Weights of a small transformer language model: vocabulary 3179, 3285 steps.
MLP neurons of a small language model. Each row is named by its layer, matrix (gate and up: input weights) and neuron, and shows model dimensions 112-207. Each number is 128 + 32 x the weight over its row's rms, rounded and kept within 0 to 255. Numbers have three digits each. A neuron's up and down rows have the sign that makes its largest values positive.
After each neuron's rows, "fires on" lists the tokens most often at its 100 highest values on Wikipedia text that the model never trained on.

L7.gate729:085194157132122156063172152166142170143099168107144168121093154087130157158122191147119072156103151161150162142138164148079146131125130130117126124100127140137124115160137180126147115165161124111142107088098149139072128181100074143137148173155097127118175125074155190104143136083090143129
L7.up729:115110117149065109150145169115139108180098161072111150094127097163144142103124126112160151100208128126189144113124163077109091077101217119168152139083113103134081110130142188027133103134152169072137041134130110122144099158104141097114089109145112150132104097078093144162114147135089118125
fires on: "G", "g", "s", "reg", "ug", "ag"

L5.gate108:093133209090129127083127136125055167118152135186137136173172172076113179117118108124157056128126133144143133099174168079154140143121112155182109169144130092073134128080129084113114121121162127159102135111143162152121120096128141146120163097145135100135106156104115127131133098123153128073
L5.up108:166109150173109175110115137133127168132121125129140152159159145158142117130132104083124128052147129116188109094096124185126111124111144070113123157177113080076160096141137125036185128120109144114090106112082124153117101155096176157103120083201115126183093097122151150084156151094128120181
fires on: "pro", "og", "ief ", "osp", "th"

L3.gate7:107150121160117205145179109133186133124124056191167114153109124159109121164143065105104134099148148123072151151122209105097121072154091168119145049148159073145106109141118133091117130174131115122167162073147128119099146156139177150106143132126141189141117083106162136102170195148155138150
L3.up7:134127135186100112137147125080131131094126100132152138093106127155174154077151117138088082102164144129086121094128150110150073112125127125108130139095162056086124175165124145154138146167121200166138144120079104127117111142186177102142108201092093151111117067222149066190165111145140177181
fires on: "of ", "on", "in", "op ", "an", "tro"

L4.gate1212:148127090074104127188098161070155125145132069128134148107194127127127120136062140080145120122136131162128113116092086128127108115131179117136160155076117105108157100098146104161097148073158129101164137068189125081101128114174169141246161214153119116161119145162072136106145133130080102115
L4.up1212:148153064144144115154101148121119154034162096075155131106161131101090153154174115087104084090103149100117100122129143147121137069107088095120139144152119143091130105155161140166125108092179144118081123157157188144125084117106138095135142190133125046134146122150181062155096088097150125151
fires on: "co", "Co", "o"

L3.gate694:082090054094136136142095114138171108137151115118122122089199099134105154099089160144133149145182107118148104142060111118091146061163152128158165110137126090167191142122143135164146101127142126160155113100089108107093134103147107136142132127086138158128121125114144182128171110116118057128
L3.up694:112071116187176121135142139138065089149075129129140132133137171122065123163138104141135131106130140131024109153129107094102146186216153164151108070085073123187145155129152097124130185138131155104080125180125120119131176114150098109118160189131199161179095157118158164134161162103130128165
fires on: "am", "am "

L10.gate1161:127164153160147065120119142157162145186146109125118104138080120160159104155117106126131184149191121115068158109100112078136125136093087125143136080099139136151085153109157109145168147118145082116123128138105164173089183105126099151151088136153158170155156140098210132101085159162121110137
L10.up1161:124138142144164065105105096169178126178126056073201186117101141084118179163135069144150095128125120159113255121150096161105164147132122120118096105126103132132085161132128123119127147112094139159122141129134126162153148141130098195116138151137080133167157142113164128143107109116098160106
fires on: "first ", "second ", "Second ", "First ", "final ", "new "

L3.gate59:101150127168077153143142112092150129127136166194142183095107087081138145125166116150100121217125076047067147125134067149137114148100135182155111145132066172186159070123134074139084140141086120118142145123108108097139131120210130144106124053119101159098174095125071117064113132106171055129
L3.up59:104163151092118118138097113130121154103149090163073117133129143168148141112122131179124092208127159080101134194128113148122141116111149124129132072112146099129170113127089086143081120168073079097120104102065108104152109126139103104103147172071097147099131182088065144151102100125086145141
fires on: "born ", "Early ", "life", "=", "Born"

L7.gate1034:101159124145137097150073186127147116149159156170136105126104135169117111139167155123142122154124146113120141171129125135095183171045123156173135078147093124157134127078150103160170104162127153125147116145126110094141151088155128124091111169186118076119090132148145093092237084114146123170
L7.up1034:138142100131136156107143087110126109100118142177139124109126138138134159173109067135120083103154115120113086057081133091130077136068143137194116091090088096145111093132167192056083164094146154102120124101194148085101196145107108129085106138127121124166092118129141156145164094125127182085
fires on: "Br", "dr", "br", "ar", "os", "l"

L4.gate681:134120158115233135158164107095149189101159129115120087118017171147060116152059125157100118167134120120170168144130133115113152165129116146233145189161149147129196127108130100140090074142142102148134126120095123189152165164137139117107114158124172100156163091074136111128178133029177118127
L4.up681:122115133129187073182158096110068138133185138100131093098150159137130139117114114146037112183129111128173144117116069145162122151108133138152142177160161187101169117141126095085135151136179116166179154166118127135148194109141114096140113181122118080120146155152105146079143113000211107179
fires on: "after ", "After ", "where ", "though ", "with "

L3.gate881:101123139172145172102044147098139181123121086160232134092136132125112117079124144101128142150117114149145090093110187156201086155112174129076176149083140148140112133131134110116156130113125089118132121084140104111083145132140105094214098131140190117112181124159179118126120160173110060132
L3.up881:128142155189112066157113125100194148117135089170145088163157126074116092122037172176107102108115124144206123116079147104157132132141115115101145064120132187142118150155187121096174100153223141124172158104083161105150127136125134127190144143142167105096097136093127096106120174161097114161
fires on: "United ", "continu", "West", "cess", "ec", "K "

L7.gate1098:071099071128165110140106112133134126114168148102109151114093069134146144104117081091122157255125153084125105096128130162162077171140108115153183159073144120086082046092137166084106206133147134159110183151109122097158099058154112171115136155128136075142149175130152127153169128074129083132
L7.up1098:078096109094135081145073135138143118108155172118148125157107084156232113075120091150137146250155143100068118104138133154217104189155141136135212168084124150091094071109135161108114146164159129140066133171126127119132100045155120140100147137141127094174126141128119131149106118055146113137
fires on: "\n", "\n\n"

L3.gate701:135119129092127103159088185156126152137095201109161091127104133189186179094099121119125134139188122089165083091124091123061133145192129134094105128123124126134155094147155143197108087179164196134125155134135125067138120120134162082135143138147123177127124122105129172169128115135068126186
L3.up701:188080140189129138110147111170092086116070154160187133102112125122114174104074160117122166045123139165199067103111083059103108127150115073136116063113137132142139126140140205171156114120147182157158094135148193108152152099164177063117133153125165133109141109128172150163112145158112101110
fires on: "pre", "rel", "so", "coll", "dec"

L9.gate976:069087134071137110143100148092167150089133183116128100111096102127112122144102091131065127125121106100110146103157145149135159103118104161156185176124134148163130125124092149000103177143157100104157158117122055143149135173132126134085138130131124101141140114120133116192155156056126175166
L9.up976:122158123076100121092082136108131108126140167138088139124067115098223130147181150176084124161146108118157112134119133125152139166087167119144135167114113142107078134112138145079114084113130134136127132175129112122119127213167125196109141139107077131131151151130039129130111151067160112065
fires on: "\n", ". ", "\n\n"

L7.gate1232:127171089135135134090134118101112156130164104114088133161173100180087209147075149089175157101125134167107112111108152160145106166122113149120193130196150113148148128104170046134108070142094176140102154155117155111080113142086129092126130062160054116026105114099130158100125114103175095144
L7.up1232:088148142135117124138047123174150133126059102139140109121152096135118139120139157130132187116135148123162097148107149129176131200137146159087083114123219133104091071184117108086138138128123113156143093205091132214149142216126143138154133156074145093088187154112171104142180124045147121153
fires on: "to ", "ing ", "side ", "of "

L3.gate796:114136115127136110150169060125089191094070171122118126074149162126080087176120064123139121180157084169074103086149104138144110122116148084131113174115148124188164094113122150082130096136196155144170116134173139108184108149136128154141153066137127154135118134083139164090095153141059095090
L3.up796:164148168138109135126142121102086114161116135117124101115124146133137077151151153111122117126092082135064145115166147109122149103177097137118096184205148103130077110147156098127162092167118120127146139108130137103140091165205128133177144081176156115170107149115127178089137187114073119138
fires on: "e", "s", "op", "p", "eas", "pe"

L7.gate604:103085149204137124104111119118122135144151184133108130129142075111195113127160081136171100137141112114080132119208136130192085119135132160120093125156123119106148124150153134151108130188181128111181132144105149112130130091144108118096085056129184157130169157069138065156111119135121130133
L7.up604:097127114126119135121094147151111082144121114139128093186083106088171114141114076089132105099129143111122124112163105091136116151097143105093120115132153133147180139057130130148121111153128137138105081031093129109120112080114109112159068075174153127164203179110163176152151156099119165178
fires on: "(", "of ", "| "

L4.gate535:144105155132141120171137143118126141070131075137142072062172173096167122089140113174084122146150141107093101098127143111130126064143135139122148142160128160098120109164104130107140174130092150163085138092129080160119124090168157112099139090147118099112176080129131240085113065129084129121
L4.up535:119090123137129139100075088065099140112073112115125116096141160091121102112135099177125098169182121126135075107136097140150068142096126136077108095082114165135110218142126178101126215194104132091061133079069138114109116133119175119129089067130145125131155114167101134101095118098073106171
fires on: "e", "ap", "place ", "a ", "e "

L10.gate59:156202107151089177088130164117136070138093071114089125049079175167141138086161106067110103142078048142094148149173134084083148199138161138106146058146140127171190143131135079159121180099166132144116151167117062129140128125143124160104074115110134151078120146156128116159160149151124123113
L10.up59:068139144134119154088096165119152077129103091084103130166082153151179176123128134126096142032134111131109110121095135166155115192099113148132086088151156102125132147117161104160126094049179109139128124129116117095178162130133156110101066167127109106093126144100119132121124091066136145188
fires on: "of ", "de ", "against "

L7.gate987:091081144201139103164137157084104028140087114192097115115108139107087068159132094154150145091151113127124060123111130120140120106113168129171132147137187090164119156110171128123109151091182104096108135156117135109118119129137098109144124146120111147106147067116050135108143119105126101119
L7.up987:103078137152183139125068182122116067046140072130172132148144142121127106146143148131194123115086137158114124123138142138169184105081082166133139142139157111117129164108191133119156150119174157131112118168131105105104151100145128137134123190186100111092117096137164176126117109138134107108
fires on: "-", "High ", "co", "Sp", "cap", "oy"

L7.gate42:121130138163143194121065100144125140129102147162123141085147110147212189122146111135120103085162070112218120098133101100187121133122144154204136094151209141116148155189134059126112137102126123102147151159175154118143155177134076158128091136152125149022122127079130092106149200101182122156
L7.up42:096124127118094146074047085138127102179120098104130143162141081140192143092116083095106141128150118117106163131105137125152095174165110163082140088153122158122093099136142114157131140158118194115212120107134172140143102154129094106135074157118140121088180170107123144109143130125160145123
fires on: "of ", "by ", "after "

L5.gate464:075240058101098146209146152069150139139108147154065111105102038167095168165166100206105126104115093138101184095103098128101059136114146078140126144087191125155128147148104167163177182165128107097140119092169125081158174082140108153118121152067087180084127084121095139104092170152168164129
L5.up464:121139095140170139099092143142125095157136233175082122113105143110072109155129116178172151139150095056124147126150114134133110138055170089063131117107153102081106151112104138156074132124110116102088119146173144167138124059216148119200150112096092105077105114220139126152068118146147158137
fires on: "ot", "ati", "ak", "li", "ild"

L7.gate267:121108146150141156150152129117088127185174122119119112094045099115162130145128116092075074122005120139115075110109094159134071147145151108152143147140170126131120211160094131134122131152134185140156138084159106103107158157132080139133111122163127149081110117112118049133152114118183146113
L7.up267:135118115219092150164112171139113136125141078085121090100082082133178169104098107115119023112098120082147091201112140123119119153192113164050111153095146135152110149187146178158145180152083134123176136159104070185141090133135117142130136117132098149114114130102154136151105077122148095072
fires on: ": ", "of ", "in ", "near ", "at "

L4.gate215:141116157179124138160179068116166135113122120077186092041182130189120112108118116170184165168128129183151126086088134083116132152147123171063139119100114105167113113162160150149141112117141108148122145162124133101073099111146117120167101133173037210146113132165124139155108109127016120125
L4.up215:124071163174142094146199103137149057154051159127110102112158163176129076099107087110171128117128079128111147095101137126113122125150184153088184142109137136146147075163103119153115124086138102119084111125171148168087143134119152077116125090142064185115073136139122115095118142127109138133
fires on: "-", "& ", "/", "–", "and"

L10.gate865:118126104127100198110093121123111118147095156113085155182158129136120106043082144148147106133113124106130146120144141108106165105124096123091117153092127117142036158117119118115098112149134109129122164179162165109166119135159207132145084109122118070119143113102153159146198062191087129084
L10.up865:121132117132183112160135068151156160094075161137124174094130168153208125166220152107132151092140097112115158143126138087153158142095134112071115113095065210196194184166129196108125108118160155133140102163133148117122141078115052163144100101113121124194131130121197158084118112126165069147
fires on: "s"

L4.gate842:124222158156159116101136126136178139121162092078138141159142116095093084109150105094168136144079078101145107101126135124160132092139168072170103091166110142104152118154151131154142128121156184164089155069134133140067140233106105120151131163127129130169168110121111099128134120111126081092
L4.up842:141214122098126123103158162158174136093121144154117107188127106140144100117120088097122108139116120159137161127167115158134101124110176163142074165078136122103109128172152103143133151155116122171124160113076173137180128153193172094140129140116120146127122144134098130146116120116115170130
fires on: "th", "sou", "nor", "ough"

L4.gate417:139143106150115126117161116143097125146134158153115094115148133095142068173131107123143147097152147112073164153079127099160174122165171098096115151164110111120128097175073155070153149128093137112130136153145163090109126157089113123126100166100120105180092099125083145124114165177094065193
L4.up417:113122132150138087124134154138074110179106129156098167133185177151124150097077134136125155141159117063114126097100095125128119128164106141117112157113186165092128124179125165091056123125041112140092122110106146186087108159100119107101120125098055153138073071138106094102128134149092179128
fires on: "and", "av", "im"

L4.gate733:127131072122161170158113170129102111100140167144133184143081114100122058149098093119095162125169098144103184164117206098147121134163098154114067165073077132102096165147098142129089148134142122096137153147130135103124157121209162059115139186095126125051172177143132133169132128092153154080
L4.up733:141089106105147130120118148157089143111120141164155132130120093156129141094138131112107045075135098175112128132124153140169162159130062188132203147093172053129140089140092159115173146116057112092130078183108070108132126086134129137130141043069084130105143134125215170112140124138156098111
fires on: "| ", "ood", "ow", "uck"

L5.gate434:186095149123135109134174116177047154195104142121118189145132101093102112139139152146190150172087129096149141135149099120093175112109158171123124088124127130084097089120103126090126150136149158177090139129179185117132132166110122174071141171136140147149153159092161166110111163042138063120
L5.up434:160167188163134113180146175142083152167174101128135151146125100149147114198110123155133119077117148154079156142175076190118139116191145129088143162140142201094159113106104103073114131159134114194064117136154075107162095121130151144105103114182144073172099117109182157120105180097158109131
fires on: "is", "z", "iz", "az", "af"

L10.gate880:111171204147221118149123176104117092072193104109133116114153112116131171132120136113092098124152143098108160122131131144149138104123129147144164114131049112124115094102147126119182107167052150158106150095112138131048119194092173155121090127100095114104109102108100140119134201146090143105
L10.up880:141124100066154109118151132017107104126200115184126183088134107076130130110182142156131054150181136102125169096102099141169135074209125151126165110149097133110080083104112197092149159149096140106142178087050135140109112171127090122123150149096119121091103194170127109133127150117164103116
fires on: "to ", "– ", "the ", "and ", "- ", "–"

L4.gate967:099093100142154086150115078092180152071107185108145099156096139149086134084112130137204098069185087104127115150100166108111135059147155137164182093165068107124145130137095138166156095128077102139155160202135068156172135103159147150114157143108140127133125152113115140111119166066167054100
L4.up967:175135107139119125152096176095146103150107131170116172110140110165075076119155084176087156148149168144161113101129170132162164157118149144090131108138118201220072108157157137160126110150115127115125114196121100164155133108101157107157125066163074131132142123166121092152188139066137106106
fires on: "Con", "con", "ob"

L5.gate336:070119122160147098135105175094111114135136083157143135110114106143110179164119178164143112125171158106157157131117095134105142175126113106116093130129154152137192127130073149067107185135181110148199112122067107155090120177124115143130036115167126058067128146123086099139114151161119147146
L5.up336:156107170130124139031138166154109149162109146135126148107137110160164113100135103111136042154116166168086158153173081113121155090146160116106141168108049129140142099161066139101109159141135122072150205111096186146164137157157113098154154156166117101116067168118137139134164121062177090169
fires on: "tic", "ol", "ad", "app", "ot", "all"

L5.gate595:112135108130114067060117118152160118030118146159131048119084119176067105168143118110103192148160075176142110133146138134187078140133143126156168129108193134115151204114113137123141102100111154143114110166119181120074096083101184100132147120096150149082167159141170120106098093130166097058
L5.up595:116050099218092092040136071139156143153129140107126121110144167227097148095138083133126192120132104121170114085135155160137178184090117088137139146169125117145104034099165116088111119154177146146110139146116154063150161157168138112144113118159125116115117196106157131123094087147099144154
fires on: "on ", "on", "Camp", "es", "contribu"

L5.gate1077:109114099118143158143117147111126120135181094184174089123117163082059131119156116162144126114087110171136106108179164115067113107118083174118137092120151100142148110131101174166135118132135066098119164158146097101190162081138142180086123117092154119126145099069144132108083099111057074169
L5.up1077:075133151094082111106109086156158093137128115169107157176061155124141196211176104076109152164065174131135136137130158159093142105094135049123109069070186095130113154084111164150075092106099128106065140117126123139104097156161046147156153170056127084098118213094103114132131118128090042106
fires on: "t", "t ", "ast", "ou", "ac", "ting "

L5.gate913:174116131141148132161112116132118118082197120120090128134143090052168111092108070122087079119100065139092150127115082120143123173145096068141099100094075102108155139093092127183082163148120127130142102041100149136129136197153128123129149143144143143177125156089095160115126145122104081110
L5.up913:111131147124116132122107090127108161057089154104143106139114206214153128190102125108153079147116131134117117108110106064135138136143145152105135138137142150151092113147146136169127095113129148173115134151137078181171102180086119103153136203109107052060169140108213198109122151123154095163
fires on: "e", "o", "ate", "are ", "un"

L10.gate144:116161158204129166133109162133136116136090200076161110105134104066142131093112138143154138105157118070138147151181151124135147123115127103123151119135160123127178108131116116112106103154126131166136135114077108146143089120124171152172158146117121112087115143161131085153121125107178098049
L10.up144:132082132146080201135131151162121060143131146119151140114145126144110070187077111150171109124132139079107152082196167120158099095055143126148183160177127138161131083117161134164138064146144077129132153129150113195103090140131149133114078143125147112120178132083059090213132102165162095075
fires on: "em", "Am", "am", "tem", "fem", "Em"

L10.gate1083:118155114137168139119118150131069024152041211143124179133122108080073132111157114077111102168143118093100174152081132107102134165116137147144080112082171208111130104145114103114107154147149134108103155121133113129093137133097110099147076126115087092141183117065132092146194147097098140146
L10.up1083:150109126114178104117128175106131171122076141139100155063138148117116089088088132157140126143191157089110116088108156096138140107082187141162144177138124081114127106104141167101140129143135120131067111110137101131128141072107073120153173067154165091149093097113133141128115104147155152103
fires on: "g", "G", "y", "ary ", "at"

L10.gate1176:118116157095068205085109113150116126053097140131096149124097178087128132102196213110121160140121152049117168107137154232070081115056164138098146107123144150096159118169157061105126120085166122118132129114104173152167178086132112063177151142113137150153082085080120115140137106138160093120
L10.up1176:123111145153060141084122169167157096134112129151100166113172095172130101143102134113165151094142123120160202070192127066184125196147139089181106134162100121138090111090100130095095080197105218191135076085056196108139097150144121137111089166135115037119142131105120179120141162126128141103
fires on: "in", "In", "el"

L3.gate108:179105116133098137139125121118150091158092121092111143126094118164116222171130100163089168108113168131162192141129160085124126115132158154169122103153096091057105144113185164182121121149128175150144122162172139122167121122103122130135093170158104118132182095126121127150098136111155055092
L3.up108:133140132122146190143094078172126094125100131196155215189084152120079136144081105106131093126053122143174130145139137126096146095098120191153030132139157133114203143105131131091113106121099124135126096150116099112103111150121125045085063116155109141192177115139132102084178164104032140149
fires on: "-", "of ", "ou"

L3.gate464:119128160119075203175141135108123171128116143149132130158142136090188161111154105127161132053155136148000105175147123147127097087105209167164123233111168177157132121123098182091127139102160159081091111193129114091151125145102143163169163111140134096101094121154168166141103166111193122208
L3.up464:109184158169100169131128122123096237174127120121106103187117122109156142142163074126092086082130101172103149184104140135160130120134144136136101205094136144122106142200124141161152153176105157069095149113087159123192130179145099143154111118121112141137092115124073119181174202119130141158
fires on: "for", "called ", "as ", "same "

L9.gate65:077098090091117125115167124126089159093150118107187207159150087131060108124133173122079192136136146165145175174122115104142085103119095135140126098156161075070113135140138114141174097082174091159116092155144105058163114114124149152159125160173113126136098118172098082107098084158097151147
L9.up65:096144072105105134163126152139118152109125117115142146067162155118073102134147216152106153116115073124134096136123118045087088089131147164101101111137166174091031159152071110121114059144149131169124115155136098092121129169128129096175095136170133135076122109181121127116046126056174146127
fires on: "part ", "with ", "as ", "ing "

L3.gate213:091133106109140145148172103064168100138172136177142103132107138193107143127120085198087155138106104144067130076174132160111125230149109106139131101128102128145106160190138120094093091167121134095146140127113200086163127088142136141137080094129103176173167135166131087115119142168135123175
L3.up213:138092095158141106121175102128125101152170139123130139102124118176129121144118080167101162155137136099092144110111146168094128198135119105156165141160147147151110116088106157099148120154130139112137130103117148118138154093147128134135113098122085157138161124166091130181133144121074130159
fires on: "an", "on ", "On ", "on"

L5.gate759:103165123116137056109144137136095139178161192190088125133105146095141134113121101097103106087170164148137169095114136179119107147170170142155093089128091092113124132135177121162129126089104145121127060167132103157107146103090149097141050067185155163128170125095131101092162051101136068133
L5.up759:147088181109125107088056108149177150113135146135122150079156173098167132133061158142102155081163101141181160102144160168105129168159212063126151087127118121046065069133145130139158110142149129132119128173126126129137123158152157098138106141161135155171129123141051087106122077095106112138
fires on: "ber", "Ber", "ent", "ir", "ake", "Bir"

L10.gate967:124079130096124192117118127115061132093083129102067162151137181152166125122095163099190183166099133082123094131103046152097082122130142156116167144185162095117077151101113163126111120095164099128089133181140138079123119091134125083135095177159119147118090118108119111161147162195119137100
L10.up967:132138110112110121122185116168111094120108138091085136101090162183162126139094137166146119125104118142139162066119161122118140114166117135129124168060137130165148115127166139137089092224159125133150158136097137141116105056114149149123122162144103067134143091120162146079129157113116147121
fires on: "and ", "in", "(", "some ", "ome "

L7.gate667:125150220107135139061131153129135154138109127174148159097155064166102102132100158120104124097064163169130085143123149109176152177157167145117106135147176148114120080121079117077083131080101090180158143231164100156164125138121106228157056144123140116094178127131160104113083191128060097209
L7.up667:128146168142117136103055131112155142133157164078131124139147049133119182096117070097141156160071133175102045140110144167132145172179192125094130120167137128148143112149081122111163112070142094175154187188113155115167117140141147099141117092152116155068165210138097114116078158136049125149
fires on: "at ", "ached ", "of ", "ove "

L7.gate685:148155176137101087131157174134131122212110127165113140148129114092102125143129138158174057157096138091117096116113144166140124112110199199156129094129137168073078124162094163127127081125103155119105149160139155133162137118110118111131059091106087181167157149132113113126147136093129101094
L7.up685:093107187109095112191156136175156165067103139090136123143165087132089112146113145146127127138135092171068153154108151126119136157142122164076051083172104149113079116081166178152187112151187112104130108170184148141120143139091119151170110133155146092122143119102106190080125170105049115122
fires on: "z", "Z", "y", "ab", "iz", "Jul"

L10.gate714:109117091107157121145080158134121130123111160119123160097110062098068139129100110155123129120096163125089141081189159164147103033048119129124056119162167151111124141104166163091056158145119094101101082147131181126136048119129128155102108113177082161111123100108116103131147121108107084101
L10.up714:146114164206168096125113126089098130119105181106117100069151106153132065184100075132144133146135119121146138126063157140141111089070180117112149137146101214116119112121181159162076144121146168130164112104129115155149066132076173209163119115171091052136151100126095074130160123159154136037
fires on: "li", "hel", "em", "Em", "live "

L4.gate886:126101129114098133131160130137147099144144089121074110123084136111163126119136068116103102107121139185112142167090152122104106160155133112103112155131198174149166106186120205145120089147129105092159094164094116127149173114143132197135115116104081097095120146104169101087192115076189135137
L4.up886:089098180132126180145171165134165093192118104110133119144112128155156129097107069115123124143123129198074159156071141085161127147153142107103140131161147158125143138237109208133112121152116110135156070190097120120184145112141115176146123148135081122100157151114147104125137122094145137108
fires on: "\"", "Mus", "as ", ": ", "mus", "called "

L3.gate239:136145064087090149119065158143136159105076060119164135147061113129128129097105122105130090142103244047225127098137142137137095128155169128145105087128137114130139196155110119146079132144169135115167155153075090109098094123110095075070043140222073134099128113059128077072131124101111122136
L3.up239:137117161103086123108112132148180132106132096141148158155073168149188101083083170129092068166112183092180124105115112114079129159151125122144089073101153143169139146203080113128138126126134120124157145230098054136112097116105062077117099187217094172123112067123111119089124142140105187142
fires on: "of ", "in ", "; ", "ing ", "um"

L4.gate847:091094133139164136136130142142132107097106154170085119127148127141154125182124073146130113127166138198150130101143089063162137061150113157105138091142119087169167104200116159110117117113133173111087057132097132163061155118098144076213095121111121109117105142154159196157118125106062082181
L4.up847:098094132125151096113156195147065055114102186146130121102141146096090092139134125164148150135140152117102109109049134107171138177177131129169071118160136091158091116060114119124165105159147089161112133139148114164130145131131114135178132131123111137146108142079186161148193120091137127112
fires on: "am", "Is"

L4.gate644:109141121074169139112073198116144109123085122059159106159146090197146142099201087077142128161121072145099176104183104167139082095146107126177134203088178135152155131154130114124201124124057180161095136128149187155076119110154104056116137096107116131120101140079115124122237116098078137106
L4.up644:123152161113102127097125151114134061136071171127146124187108151134130030113094104087157098137113103085144103093148112138153117196096193198150082119091127117128146122153127125123110145157147135146148139129151166108163117067133140119163123187201077098213155125111114133061149170124169122172
fires on: "th", "the", "ate"

L3.gate344:102083130082121106135109187088113141140153212094125174118144091101104123172170113036141114151094117134122164117158106053139168114154117185131077069146100128169131159173099179130097139038157118149111158144112124130169144139172128124112094134166116115090168138126081122116128111129151140126
L3.up344:108132086084154119153133125178108052109179143177079131140121145086074159163096135111151115090148135141137095076141136156120184094069103128115100128114139083147100120094096152103129111141078076100135126109110153099125081113184103140153138152105155060122135139115129124091185140094154084177
fires on: "ou", "out", "| "

L4.gate984:198158130113093149117148164121113143150126081129096082101146125117076131101164131111109072111124150136141125153097077124178125136207141140126104140100146111086158102099133157073097121140170171071135137135040160106087117110176104167069167150117130227112085113135067142111130120149178128122
L4.up984:135114136129094168121134133142255116108127097113117084038122177116137117137148161113118080151147143137107074076100151083136145113173144069159117224121112089134156113078151068134092107095147087125141153098141136141133085155088137137155126146104108128104150137090120136111131118168100100110
fires on: "ation", "bl", "ation ", "ate ", "ad", "er"

L3.gate897:176149010083154051150139110105108135100154142112127097130134142084151108120114126139106128250182145142147123119123131102138129147167170128110129159162090099133146097189108077105112126112120109135104154129104131174128100112089160123137083173115095132158146118097094146135095159100114094126
L3.up897:152152093084166083094106092128124096117169119093135106142095151094127108075128155098122138255211141109138113127110127120147092168145124149094171125136157119169100092142075131122100117130140097166104148123133117150117100146127099105141072166101109129118142122080189146091130144127104116087
fires on: "\n", "g ", "t ", "th ", "ung ", "consist"

L5.gate311:195092158067117107154118157185123119107139206131121043123104119047151085149107181086157091153198147156104131108150175109080150059076133132077170167142140192119096148116131093159169134081178083190087162126107144143125091103148114180096152187103138171134160138184108158136170128155164126151
L5.up311:154192117139080165126086166173089108167155127166102150112125146119131204170097081153086106125164139138111152178151062131125139107185131123148183149167097101110126173075094194061113122136044073151166160121119131170123048136125123116113143110122130044101092083128173141127166076140147127143
fires on: "en", "ang", "ev", "ol", "ou", "e"

L4.gate973:158109112093135076127146121082152168119140137106189140144181052233161159206133097139172092125152204125170160110075148124246118120148188108162102128147130139162133114165067145130118085152159153086132156160096143159179142106101148205158122090087094116160128147147116117170180138112095102138
L4.up973:149145114135146093152146122115134114126150156149094141152146061134121098185117131175096138151114167133165127134108131109211160148183190159124190108124128172214115105160125116104107146090181217117145186155102137140155144125178144133161141118109149153162119106099076126210154174106111094117
fires on: "equ", "co", "Con", "con", "sub", "ob"

L7.gate915:133138118108103137094158153173159109151104101141097129112105171172102166088131150110143108170082147124095141100207135200179148130160111055175159088095088187145165119092115133155146139219116129157105083151139142146197057133132096106166155143110111160154147123163101146138103123125086153152
L7.up915:117164081129144118056140128060152085136171140169163120202084136126079134082086158142139098152189116108150158106091193087101144166137124154154085136119081126164159111113107117118146120147089135146128104185139129143117141103171154113089105130158190134156094126195211133138159154084115117117
fires on: "s", "ly ", "h", "ent", "nor", "d"

L5.gate937:142116181160132154129125096111182134072184077087131205091124150180098117104125103178088178070151131159124106154134124180121160065125077119095109162162151151118108115169148162104199117160154130138151156146089168101146148184137137123148138126132127129143105100135070145110165215090123181152
L5.up937:108129190156147140140117131166123192127102069142131124188130158158109130118121151077111153078115191196034125085143118136108092143161101121087048138110132133136165108133093089147190065104173169124087101155128121110122118152139155016108119132139113115070185053107183122110172114139144099120
fires on: "ic", "on", "in", "uc"